config.toml
head_dim = 128
intermediate_size = 2048
norm_eps = 1e-06
positions = "rope"
rope_fraction = 0.25
qk_norm = false
attn_scale = 0.0884
init = "normal"
optimizer = "adamw"
weight_decay = 0.18
lr_head = 0.00552
max_seq_len = 512
doc_mask = false
z_loss = 0.0001
MLP neurons of a small language model. Each row is named by its layer, matrix (up: input weights) and neuron, and shows model dimensions 170-340. Each number is 128 + 32 x the weight over its row's rms, rounded and kept within 0 to 255. Numbers have three digits each.
A block is one neuron, or neurons of one layer that tend to fire together. Before each block is what it responds to, as a language model described it from the Wikipedia text at the highest values.

Responds to: Table total-row separators. Cell separators and numbers in Wikipedia table Total rows, e.g. the separator before 100.0 in election results or the goals count, plus scattered mid-sentence tokens.
L5.up676:089094084170165158184154172132151161115123137107107083127156140156116058121193154094110133118125174134123087092123088136126095113074156135118170164127115083168140161111116177132091231154159126115082076190088088059088106106129187087156172187160178110102108148147135085101157177145135137181113117152198070094112098071129130130126094153142129103139120157168141139131140141160094101118174090118152129119146091107118120000117152118128094149100091115087135156119115073139142078151122106104212104128114072151173126143150
L5.up1613:136098110169128137183189138172064134122137169107139138183115108121112115128197160146118162163091174126123154163207186190169189160088146175140198186122097120137166175161151155177156210158145089103157058217157111104093092152152129091098144190160144121135033132161172145063154148145113147109105135122149090127161123105179101153094157152107085141090148117146095129133102112132193184110126157142140147129188059148104150120108123171104154114132117120174122121105113088143118108139166136181138086126152091152149119207175

Responds to: Mid-word pieces and "of any". Mostly the phrase "of any" (Hispanic or Latino of any race, most of any), plus mid-word pieces like la-und-ering, f-avel-as, W-anna.
L4.up633:147150097115076120098076146145046104161188124077170087097111201096116143087120079112123159099086194091131144113172128098103075100113135104170182115104128091130127155117171108125108129126119108112127138065126129058101162117086110153101181094099126107137107129102115153078159140091084202076077160095109160162187123163072193126157108155130108142123130150073128106140157167136096132103154077114133104148175133142110117158132110125073119158101185074131061074050157112123093162085103159107168109097110114153144075055166
L4.up1333:166086112140118170104064163117124113102162120153140139073059138070061165107080136059071051075119151158161109091134084130150102123111087132128130088178072111134132164125138093162108117130114147085130173102165104097097117103107121223098137104142139124127115184074100139122139191123142127079120157081119145112130128177067173114104130132132122204116091162137169163135130157171088115149085082093109128141126161099136116105101124093187117077100127121140099161095096109052053162146110099106201114085111089152155143102096
L4.up1911:147143122158107153120140146109082115131101124129113129134124170097074122112008071122142171158114136115174099098121188188122153116122162166157156060157140168150169156124117087132049132158166115112103000173143134146171131153154149136113079080114123117080152127130129131090136142126112050148109112124151118103120121145089118129059163202150132172105142093175138122203127132199110159068128079096114104167199116163152157096088126111139150131153103107163189117058120155172091087155162145154042090125135106139184135127112
L4.up2005:162100129154118189188108167121122122135152120165197126146121129146097131116077110108124130189100132108170128090165141074131168092147141128166154145171072134156113122104186120181088109139170155080093133102174153124155185166125153184117103103113191113097082172113102165129150137150144156113096149115087116131188100199119122152118147187114092154130086160142156195116161190160161123091132112065124120156179176172163155165120124113107097102127141090139145113128099122136112163142124165118212120083037078119148137088149

Responds to: Mid-word pieces and suffixes. Word pieces inside longer words, especially "art" (Wharton, bartender, Martin, artist) and suffixes like -able/-ably/-ately, plus " record".
L4.up558:128087112110126095114121173120080158079091154136080110171103081093150134190165167141154150134135088142091117136059099121196150126127150126088107149059086131133153164187106116094140118163159152159153119160143117141090059069154051134126121125118138165136110122131087083177088104119135092145160200122105081140119147128170090137144138129112114146111094136172116101109083087114060123146078120146093180125125187122135071092128115147141105130131133136185160176132080107106066060096143119119079162113142125114070100126176
L4.up1096:114121156160105150121134135092189123144167150138149124132192135120140085104163125153140144122105142136111152152118167144151169131137127144104030038127171146072156158079131182074108171168125155147086111151121162172141113126176174181107138090114130169119123096182165121164110131151161090145193141151219122079149146174218114069125105131111151133151165100132113104124098082159079148133139111135179127114197196164131161102141156141143136169184100113174109118136118079123152142145141150183085127165156085147136191140138
L4.up1280:076157102120106204114139072102023113129125137139161139102191136165166106116106157111130148119172114105091141102151155069088164160097111119091057127082125106136164161103142117149145192126123150173140022132148122143154120143136124124141115102135147145140125080155152130136144105141140120135150153097127113134177110115167124134112113066106164149115161078110112116083086110139115152121142142140091164126093126126105147106124125139131121167097067103188085135148124097137095110119118167132091138143139139141110153161065
L4.up1710:210137127105132122165123136088013157105136116133104084153174053117180102130126084150123133147169178132154110109128183116119137115140138139109094103097124177166124158119142170040120174160164118122098043151141094126085136121108100118138131140109132151110133102154174166180077124139124109111190144128164082155108140119227133139121130145102181172093175149092082101092092088131173117131154195125135172157115149136123125096127134100139124159142065104153166060119088077150119135121136142169068117180096094123120133156148

Responds to: Date comma before year. The comma after the day number in US-style dates (e.g. June 2, 1969; May 1, 1812), with weak scattered hits on tennis set scores and table cells.
L4.up53:157091135112162165152158126128156084153156091115114107095112189093103098068064107119148113128102162105138143111158125186045140125098152137177127117152088194056119110098177124104062151147111132109068085158108124110121141133139182145097119110111167176118135131129125134177139183114152142121140103135228134098146156121028096124079119109140124189081065124142146167143147109143127180099140043076101144099147167083182152118126136107148155133126179153157128160147145148108086187164133098100150147066048109087180135091122
L4.up171:181136126175118145153117107080208140136122098133152079109158211155127156140134122120087077147113099137144152144125118127121175122107151148102130159071104147169132167088162122186121212138128142107133012119128120126131138072171082080123117151153160133114142157160137166172151173111123144153141094119143105108171173121067140142123137121151206149120082073132198164114136212165116177117152078103149148151173128111162157047118134074164159169127061150146123087094137065154078123154068117046185123095095110163129139133111
L4.up557:136129096133121117121119201149163113107170092112155164059109153082107176112091152147140079112129162120140149111136101118082143129112095110108134120099106164161106179095140142133173153122100149181151154158131072089087133146117138176068076116137187127133151138139153181083154162103086138095075132072176091122168180109046180146105124140142123188073142160154181141059109147137122169114130121129107149116107077115165110137147139098178153165080131141175155098115136150093091202131127132124233116109041138194106178122099
L4.up662:138103110113121175113154108137114084135140091152096166101102164127120149046134139118141082129144113135141101140129138144069133107084149162112078087138132186124101087106144127120099163166100163100142056160119198153064156165151215097130127114113166099171116095124142148154159181165115082146138060120143121062120186135092139122054129123127153174157073109129111101067094108155124118086111100073077103116084095087132117153147185114186157135120112101121155163169155105090126128143139131135182116120068103139176229134138

Responds to: Mid-word fragments, mixed. Word pieces in the middle or end of longer words in varied prose, such as -ence in confluence, iv in Bolivia, and rol in Electrolux, plus some whole words like sign and time.
L2.up43:179135110114095132130125133119109128131089114136110119133101102138114113110139161119112135141196128131142116119158148182116176122131116129131129146174091136180080080124091103143123128162212099123143117074087089178121109164194103208177049121134134130169110107063141171126120079126126089113189112139178163125104121142093116135137163086117122130073112146109112150126121106110175103180142121149123150132072121140128069115088164110084149088162124132107103108081148070121155166148107149057112128140094120119180132123100
L2.up172:162106085124119136087113105118106145136107129105071114161120123063126150101186109185163118078140148117157108164171088171131169126136149128165101180168111200133088101101169080196154119172201129103172239093095077144135142153128117200105134108104120116149126130133127177117116160115040093108179123146166145173121136141102193155155170132148133128072091198137184170068136180120121094087142170132167110110063115175148130182141181134101109120124139142084139114121139145150110166193113122113161172108167187138174104128154
L2.up816:085085130149133165134088099069133101205145112187122152123126113123122141129077133141104192130129197161144109127161155114129179129168094154055105164196083130120090092156181099162146087120099113170111172158108117097139161146122100144179153145125158143117164120102133152082153161132100113087174119081124142121162077154118125174148112089172139133093130106089167114123146113182161106116161114144119133151054110194148058112084134144124107138112111136116141069099181122113149156144116168109149113114152152112178137112183
L2.up1194:130154079118164129093156140105130128127083105119074132182081154126144126112143142125140100090140101088129114151181141101116151147157095136188117125134114129186106120125135091160183111115163129118137150117116099142139104129063141153089118124175155156148128063132114149142141110084153133156187092077106155129157084180061132136143133179094118104081084193156128097118150098122139148136103075157137159096065164164115108191107237161086131073126159171088073135143125094119158172151127127101128129133137129110118099129139
L2.up1292:149135120131130172088160121102171125138053193096067138133166089126134132142066181147084114133126174117137129111134130116084185137097162142120099158167096164173061110091126110199122129191145099144151199072103065148121109152127127189187077106091161126191144133089111135131136134137117123103212141146130195139118070147106147152184118194146147131137065172112156132070152132164167100203155164145144132124108126175119093198156131179129129098127179107113107140145142055124128124163151151169145133144041121136169109144153
L2.up1343:150119179124112141151138102059212110106105129140132150167115133146155135163077161140111093123131108085146119154140141084124170096115120152144129135137109146110105167140170122120110142104168125226071094112136137115152106115089142148107098178020183168137087142107133155134111120148170151233161145061127150146143083179113089140150146064149103173105094167102134163115112153083117113131102131182025157139105122150175127138121144184111148105141112132173137137160138087059107138169150110113159127131224094097127147120189
L2.up1478:125132110113142089087087117089051112148128101126133078169098094129131123157131124127141119133168110097187163106111108110087127144125089117133141114121133149134104082103174140162120078117180117110105198115120106130119117175138080133133090134102121134150122058113155162129126092123103118127185120126101184154117180109112105126103124154110114103121069118086158195140130122111180140202116137123125120140057071135142126255069111101098106087107103139113131109093112079129108172098093132111143121139038140098185132159121
L2.up1881:189146100130121146111102133119040096171127160154125124112147059132134110085111128153149124104185138119131126130143166169111137113173122133110070181161088120165122074103143101132120117118130132119141187091093092147090113152167088162165065117112080087174116066082113144131130156099060073099159105157109170156116121151111113092151093148094131132125126155136100177125146081163197098142168086151129125134073077216113110187122180137140121121127151149083170114148140121181170128129151172129123107122050142110180144120163

Responds to: Mid-word "art" piece. Fires on the word-internal piece art inside names and words, such as Darts, Dumbarton, Hogwarts, Bart, Departure; weaker on other mid-word pieces like duc, ict.
L2.up120:082100112113151086108123145150189152078149160120150182103145118109132131087069136115128210097049158138109141095093144105110125141147119121109159119112195055084169110152090158115162134091067125107145068133158137100120187037028147045151214146157101072119165149167180117134131159114135137117133116073080054107186154139142124133123108119103162121133140093121122088121165090188091131085173144119122135124166112108112101053135083148134135149124134119129111095139119139152207105111117131146185095179159190142099091126109
L2.up280:069143100126129183138138183116234119074097192149136159148121161108101137180125133054129159111134103081141143104135219022099051131197125152106155104145165088107134130128131154138145160096093142143105110187182174152157128066095148123091160120139113135080111183164146089119187159166169147133114181122117140068096072165071105132120112148160122053130105100183162121137167078168161131099106146128114133127180104139136111129062205134115099136136142131166107117163131102100148142115139103161151100128165139127146151130129
L2.up515:137162142147124111106121145105083153111115161124118132230124135111152093124132172179149063134104157126109152162199163140120146127155133164117130135134081164160099166123184112050122149125124110138140111104099070160151131089080127120065101089141138108178150149076085142095139155067093165139123105127123110124208140150111144103166155170131158082144101088121126106127129107094144123117103107171067149125146144170099149182144056121082124115124145114098083113178117118111164182105129156074065159155125135117205112107138
L2.up898:152104101123091111165095156171174134122142088093094121015122111110206136128141132096117197139162118173101182139114112137105124118184140098047093150129109073161107129135180150082140148123145170149168160130097099135098149107120087091111127141109025076122171118123119158109086151159127096099091148211087074062082139116150094103142105141149103101126135085151096157148148149131125125110155113104120103096127151120046089185149116078136116175125121097154106094135160140169106120096101124200148110120130153137132128079142
L2.up989:091160125118190125090142203161177147074126147081148145149144161094131124120079167087159128137125147109111148108127139073131093143106109125155120107095133124146128119136112191070114127116095156128089074135144131124157145059073102139078095106137110099111128129111152077124139133072156159113082096090116120086182136115105120123158181206105147118109118101158115152141155081135098144099110076159117081116154128183053136182093101109138131108136141122122057097160091132142134104086158153186179087125123121163120084148076
L2.up1170:117178156127183019104147146143161132104113165096118067201110142100126066152116102154133119144138098151138082103126105146115122155083168117113142117102115150154128134117120161090132133120139138152134142126126075122159049105134119098071041137132091145092135130098110085110107058085157164123064140163091092147104200113106133131136135147102135125117084120151089181145126179045144137110097122166079100102100111087102140153141117108158141140135096125096099154160094100113120102112118126099133180103177129153123116196112
L2.up1415:148145106080154090158134155153164129151156138107105146064133112125159152182204156100144158139128131096139099151145132125121147137141124113107105179164131118116114127146149134124172149128171155149153170152101133156087107125140135121141147160138085133156118121164105169140093076122156136097141125158101115125122125112127134121139100112088122077089113142127114095086166129108129113147103105071081110099103156133137077193119190090120088105144098132184089152085175120154123110147112141081198143099157109109107116111121
L2.up1847:155130154125115169114167162108135145129107177108112138210099169113127104135119159114187128133135160139099124166159125154093144127148136162159106128101071162147102120083092109064151073127092141125084010110088117123160163136125135122082074074107151134154140100087120113116130119063126142133116079108123081136142128135068110114163207128067144119110088111116127125184141149038127122097083087174073124103144123120118090077148094130111175116148143124106093148146160169088096075154128093122106116121223090164182092130095

Responds to: Second piece of words. Word-piece continuations right after a one-letter or short opening fragment, e.g. b+ank(ing), d+oll(ars), d+ominated; weaker on empty table cells and sentence-initial words.
L5.up382:197109105106120171110086112167126116124154064121089148086129124123139172117102153081113145094133126104145085149125205143138142108118112169117144131100139126160183097161137053046168170151163125135049091134189099098131047102156128093182182113128140132167080138081093145106136114114100141110107097151048104104098077171116191093130168133125141078116146164105176126194140093135166090108165130127099152119098132186134067118134139144108095102153118117104065126121101126121113120151133142089164151124233128131101063099150
L5.up632:145084139126165170117097130135127133077130125108103110075097084141138124142185151114147131173138116105126129163142140138130210143121137169143103111118132115208103122136102089122120161116143119094079168160238078117106077109169127120198158106125134138132146122064125151110125080104110118027106100184046112121122117129142132098130149077099141047085113129092166118134089076148232138088115241156082144145102130171145086174119130150125136106173090135088141116058114075148153099170168178133206103130104149136113112131116

Responds to: "One" as pronoun. Mostly the word one used as a pronoun or numeral determiner, as in no one, this one, One of. Weaker on another, following, either, and scattered mid-word pieces in headings and names (M-ain, W-ild).
L2.up141:109085145150105133112074128101255125123147142137124115099134145097142136117164169156091201149110118167148101099098073111130167109128151110112116074123127129109102103169088138089128148100138143148094056095171152112123166116124089096173182111146122135068173127119188160100092124127154073108096110071116102160141158145157102116116102077129158131127152119113112128119118199182098152081165166113085103122137133099164112033089141161202122176171103143148107096075142170078090125123073129129188125118191161150108094132136
L2.up153:107140100113148076191051130147100147156087153137105075123109060151091167175134127149103133128154143108178108118118128116148120140116126122129106166159144119122124183123153107155153120104123106154144203085149097114072136115101085150138149134127157110153118052121057159110101077133155155119163147117136145130141114117138088106124080119148100091114107136112161086130131138138133145159152132116130114139104110133138132255137207139123098093089145131158099142128134119100122181085102145164164138166132128115147158120131
L2.up449:103085127135146044130122188084243126145086155090118144164113121155108175150203099194128127127134105103142085078085081169124144125156135163162151092099149148128113112137137147056182119123143136192113108087142135119123111171173088102110130104150122134123113080172124130116127088162155105149075119096140105116103168130142114065093162110157164131114107084162133086179084130120087213083125139060083144122215151130117183048117102192167098137147127123150090146163121178111095097083122141165124134110166099120094108146125
L2.up481:117091102112097110144064140120142143127162146113168122049148108098097160157155088100134228144115101121157078083059087091086157138158110101123179135138146097062148099167140151121154091128077127155126159105107174111110148170135058135079172097152151155167110073122137156163070097153161117103168128101112116102081205112118093117096143113095139110056137185132158143116136162176116189108133130073107141139107141106134117098111158108135108130155111109165130048051134148110100158111052134143181098117107144129116113111099
L2.up1172:166122131107162050151095151121133098157130148119142161088140101179122157140139122125122184135171116085145090066114103085088117144133133137169129186167115112125141141122163124121164093115205126166047126077115127094105147158128109082140102131113110169119100106089137131148107070148141117117145131092125122127099109144124126107048096095130117177102162130156141080135114144133141136089120169104062096171179110135123065112126110133109123082138155146161147111057144142116110093121104125164132139157111140104116144106120
L2.up1437:145120110075111169128125116138180149135157114141100125091133118210128139148150063096095162123126079088131081101139119112126151154145129116168165096163130119121152141151205118159193143101135121086137076135113155162118123139161191087132143155165177137106127054153102146208094151188184153110164145096153094139110119118075103176093099108144101125107117116159144094171124078116079156086122143104119177160150147126117118120122162159143133133093105146185152099100143077084129159130130129176094122117134120099079161135123
L2.up1452:143133128149122107156151162117153112114152151140119122078158076164107106169111133204136107104136148122131146124187065095152130162116141089123130128091149111121199088102119131128177127143121074169154119162134138127148138140124080093146155166056117134094089084184181128100145143093132148118161148173094173146127146101170116158133174087063173124153104127107080151135099131100096106144090152135178172112128128142125212101139105115090132090111117133081094121146166095124079130090173189168157100131087152122170125166149
L2.up1932:085121134072089177126111145134145153081130149142125091099129115150148155169085088109143132164122061069131111134060129144105158175147113138157152120097172082147210151107161135115152126110081084156130148114110154148094122118119120134124156133171198142142123121218104107185112137173179136154147120068128114086096160115063056160129145112135106126118100135176150107127177090111151123173149152116154184172155113117112142044114130142155127112148095151206151076118135082120131142144133132114084112167068125100092123146123

Responds to: Word-ending pieces, stats separators. Mostly the final subword piece that completes a split word or name (Pier-ce, Val-ent-ina, St-age, Fukun-aga), plus " / (" between appearances and goals in footballer career lists.
L2.up226:108138089142081087178100153101255136160099118171112159045069149095153176122094142129106149157116145163136094129117129189093101152136150116079144083132124108145163094133180144082110074110118119214103039166120107147115114102126109082164180152195191126119133100214149115153168119165199083136100103100151089080122142141141110157096128097140176120117119102122136053127104041179094144145145127119106121169114115157133134108101139117107133174130101157142138138136128134105164119085139142142159117148182113083161133148129
L2.up604:093115147106088111111135165117255140138089141146129160108138162177086132093148133150127094098118116150130115126122145131131077123135151140151147123135140111095157116129131140088138171120086124138095020146170180135122180084126150083077171109151106101083109130202168110152147160147131113136044099103168095176092155139147119133095122122175159142171127106160128081180095125151094160091162126089114098129150076163128146037091181126129146148185113143125119133167133152081154127121142091186154137122174102099127134135116
L2.up969:124157107135060133112069171095110135127176075131102143080146168090190134118028110163156139107143110154162156156117160114092104116142071149064127157136080105096088094081223138074070119108133133143146206133055138128117172120094157162151127139124145090121135119173094141132097187129108125110108146103094133068126148103084123148120122125126147128113104097116150227116111109130143091088106075098091125149068091145222189192127114040140138139097087162133183087176149135110161163130159124129167087100149114099163097110121
L2.up1018:066124129138092101164096101175141135130113127148117157109157130116071153106124109116115158099098140172150063123140160163154124134145176113052156092155096126077103115166125130132112073145059126165129001153135131176137147086130117104069210122116134120127145114161115096109107140118135084098093113111154075163162116157158146112145125136142141140114159136118156067114087168214072192064147068115097138131086127141150154064138148135140153142152114116128131107167120137076101141103120124178155118159179096103130141101144
L2.up1150:126113102111068192165119100141218122148139055162099128084141168137152177095072132133130152128170118155091141168133120101125079136124168126089130059138136136059156128151152128129085125089156131132092113170160184147142170112158118105099199138140150086112136137174135134129135165187143063133132126113165084071104161117100156114096112132157106124159138088149127098133129111133083142124148110103132097179092097142096124134080158098139136167106144131188134149088129123098111163131136094198145085122118111129174155112148
L2.up1335:117123134131055081110137120124255141149088106124071126110116099090126200116152113125115117155146090155108059125164126176125112152145172086089092129099162164091154100135143131130130077115123118166101090158143115161144158084124169103124179185168157107100185118236106095142126132140148101149083096078103029093131140106198133141148168102169155146152124153142121075134121133144075108119167155161127119141165159166096133111133096169139170163150118139158112095105107113100129111130140151166116167143179133121064134151117
L2.up1682:098157151138147128101164163172120145093087092147123181106132200107038151104124175097120115073141146144100106114125159154142087132124115141081147113117106093153148118134102150156098135141109162168138025219124169084170112103125155113089144136091150128094141145197117103144145134124073095136090109145152125203129111140094173131139126132165156164149158105135125160103113105183109110072176084090133107154064107157127107059119169132117132128146115128125128145153135122112168131135168097177118113164221110095113146127120
L2.up1953:104141117149104102129074109178225125159113132146130038120101137169124124103123074143118133120163087182143062095148126242112116135150196142109188127136144145092131089151153133120096102172126103064109076165118116148111148149136169063117134174114153152094158063129133076201134141161121101104089150198160045154084202134159126161087153106140146184165162119124122116167096134129108150102121112153136130142154119120088140130162089104117110135114111097082164109099083131123090144089065089169123147150030148104101165137109

Responds to: Date comma before year. The comma after the day number in US-style dates, just before the year, as in January 6, 1919 and July 28, 1964; occasionally other tokens.
L5.up1100:064184191128139097091110137084141150094097164113147126152144168072147125202161141125118107102084163096114099180086093152166109137153153098146039206147118167129093130142117162097139133146139121138086182139152151156142148088096071133129099122177117121100149123131166133120136180092114130112122163098134185139120103169114174087121119128108171104123116147150165113084130152123115121125206085132127082113153144163143119159093097150208132107074067175103102118062134174132140123087171155090131124136143080175140138149060
L5.up1845:125094158095170154112110137127190125085136103095134123097146132095125110136167081063120110116071170085125152177116080145141122137099118153158077084126102153135077192136067104060168126124138138124150129203150137160103041156091133151156132118143133134115101081126118133153158116103111121082139114179159158092090063124090144099115187153112106082117115118121218155123122113132139115075128126079110142152123099176131092133108125183136077090116054174152135137106122095162193179088142148137109136106198081168119138141146

Responds to: Mid-sentence continuation tokens. Fires weakly and diffusely on mid-sentence tokens that finish a word or add an adverb or particle, such as "ort" in spaceport, "ally" in legally, and "instead". No clear common theme.
L5.up1146:113104162137117163110106137096173157134130126143156078108075165071154159149105169121121176119123115119114113146154136156065200117145148139091094160128130164145133131145142082146149126144120144109071252083154197120142159083128103130141122108128216129090167171143150140220105162145174149131089158126094153154163102201192165123137119019151174123149150159162107171089072109142062145150155141170178159093141136120119110107112127149132152159129110137127102111095125105090099143128120132112102124133149189150114175175148
L5.up1597:114099132100180143094076127107122141142127086116127111136111160125148175145129128070114131093118157084147100191105144174080165116110138127098097115137161161107131140135088061091158104146122165093090104155148194172107112105144120193116146103133141161088108105094171138173145127118144136140099149156191157078161094175161167097152128050138143109137183142102184176162088088122125139116150137123171143077149103172148098133096094121188116113141094172088115096105108101120110153096138151047121148153213164134199128165162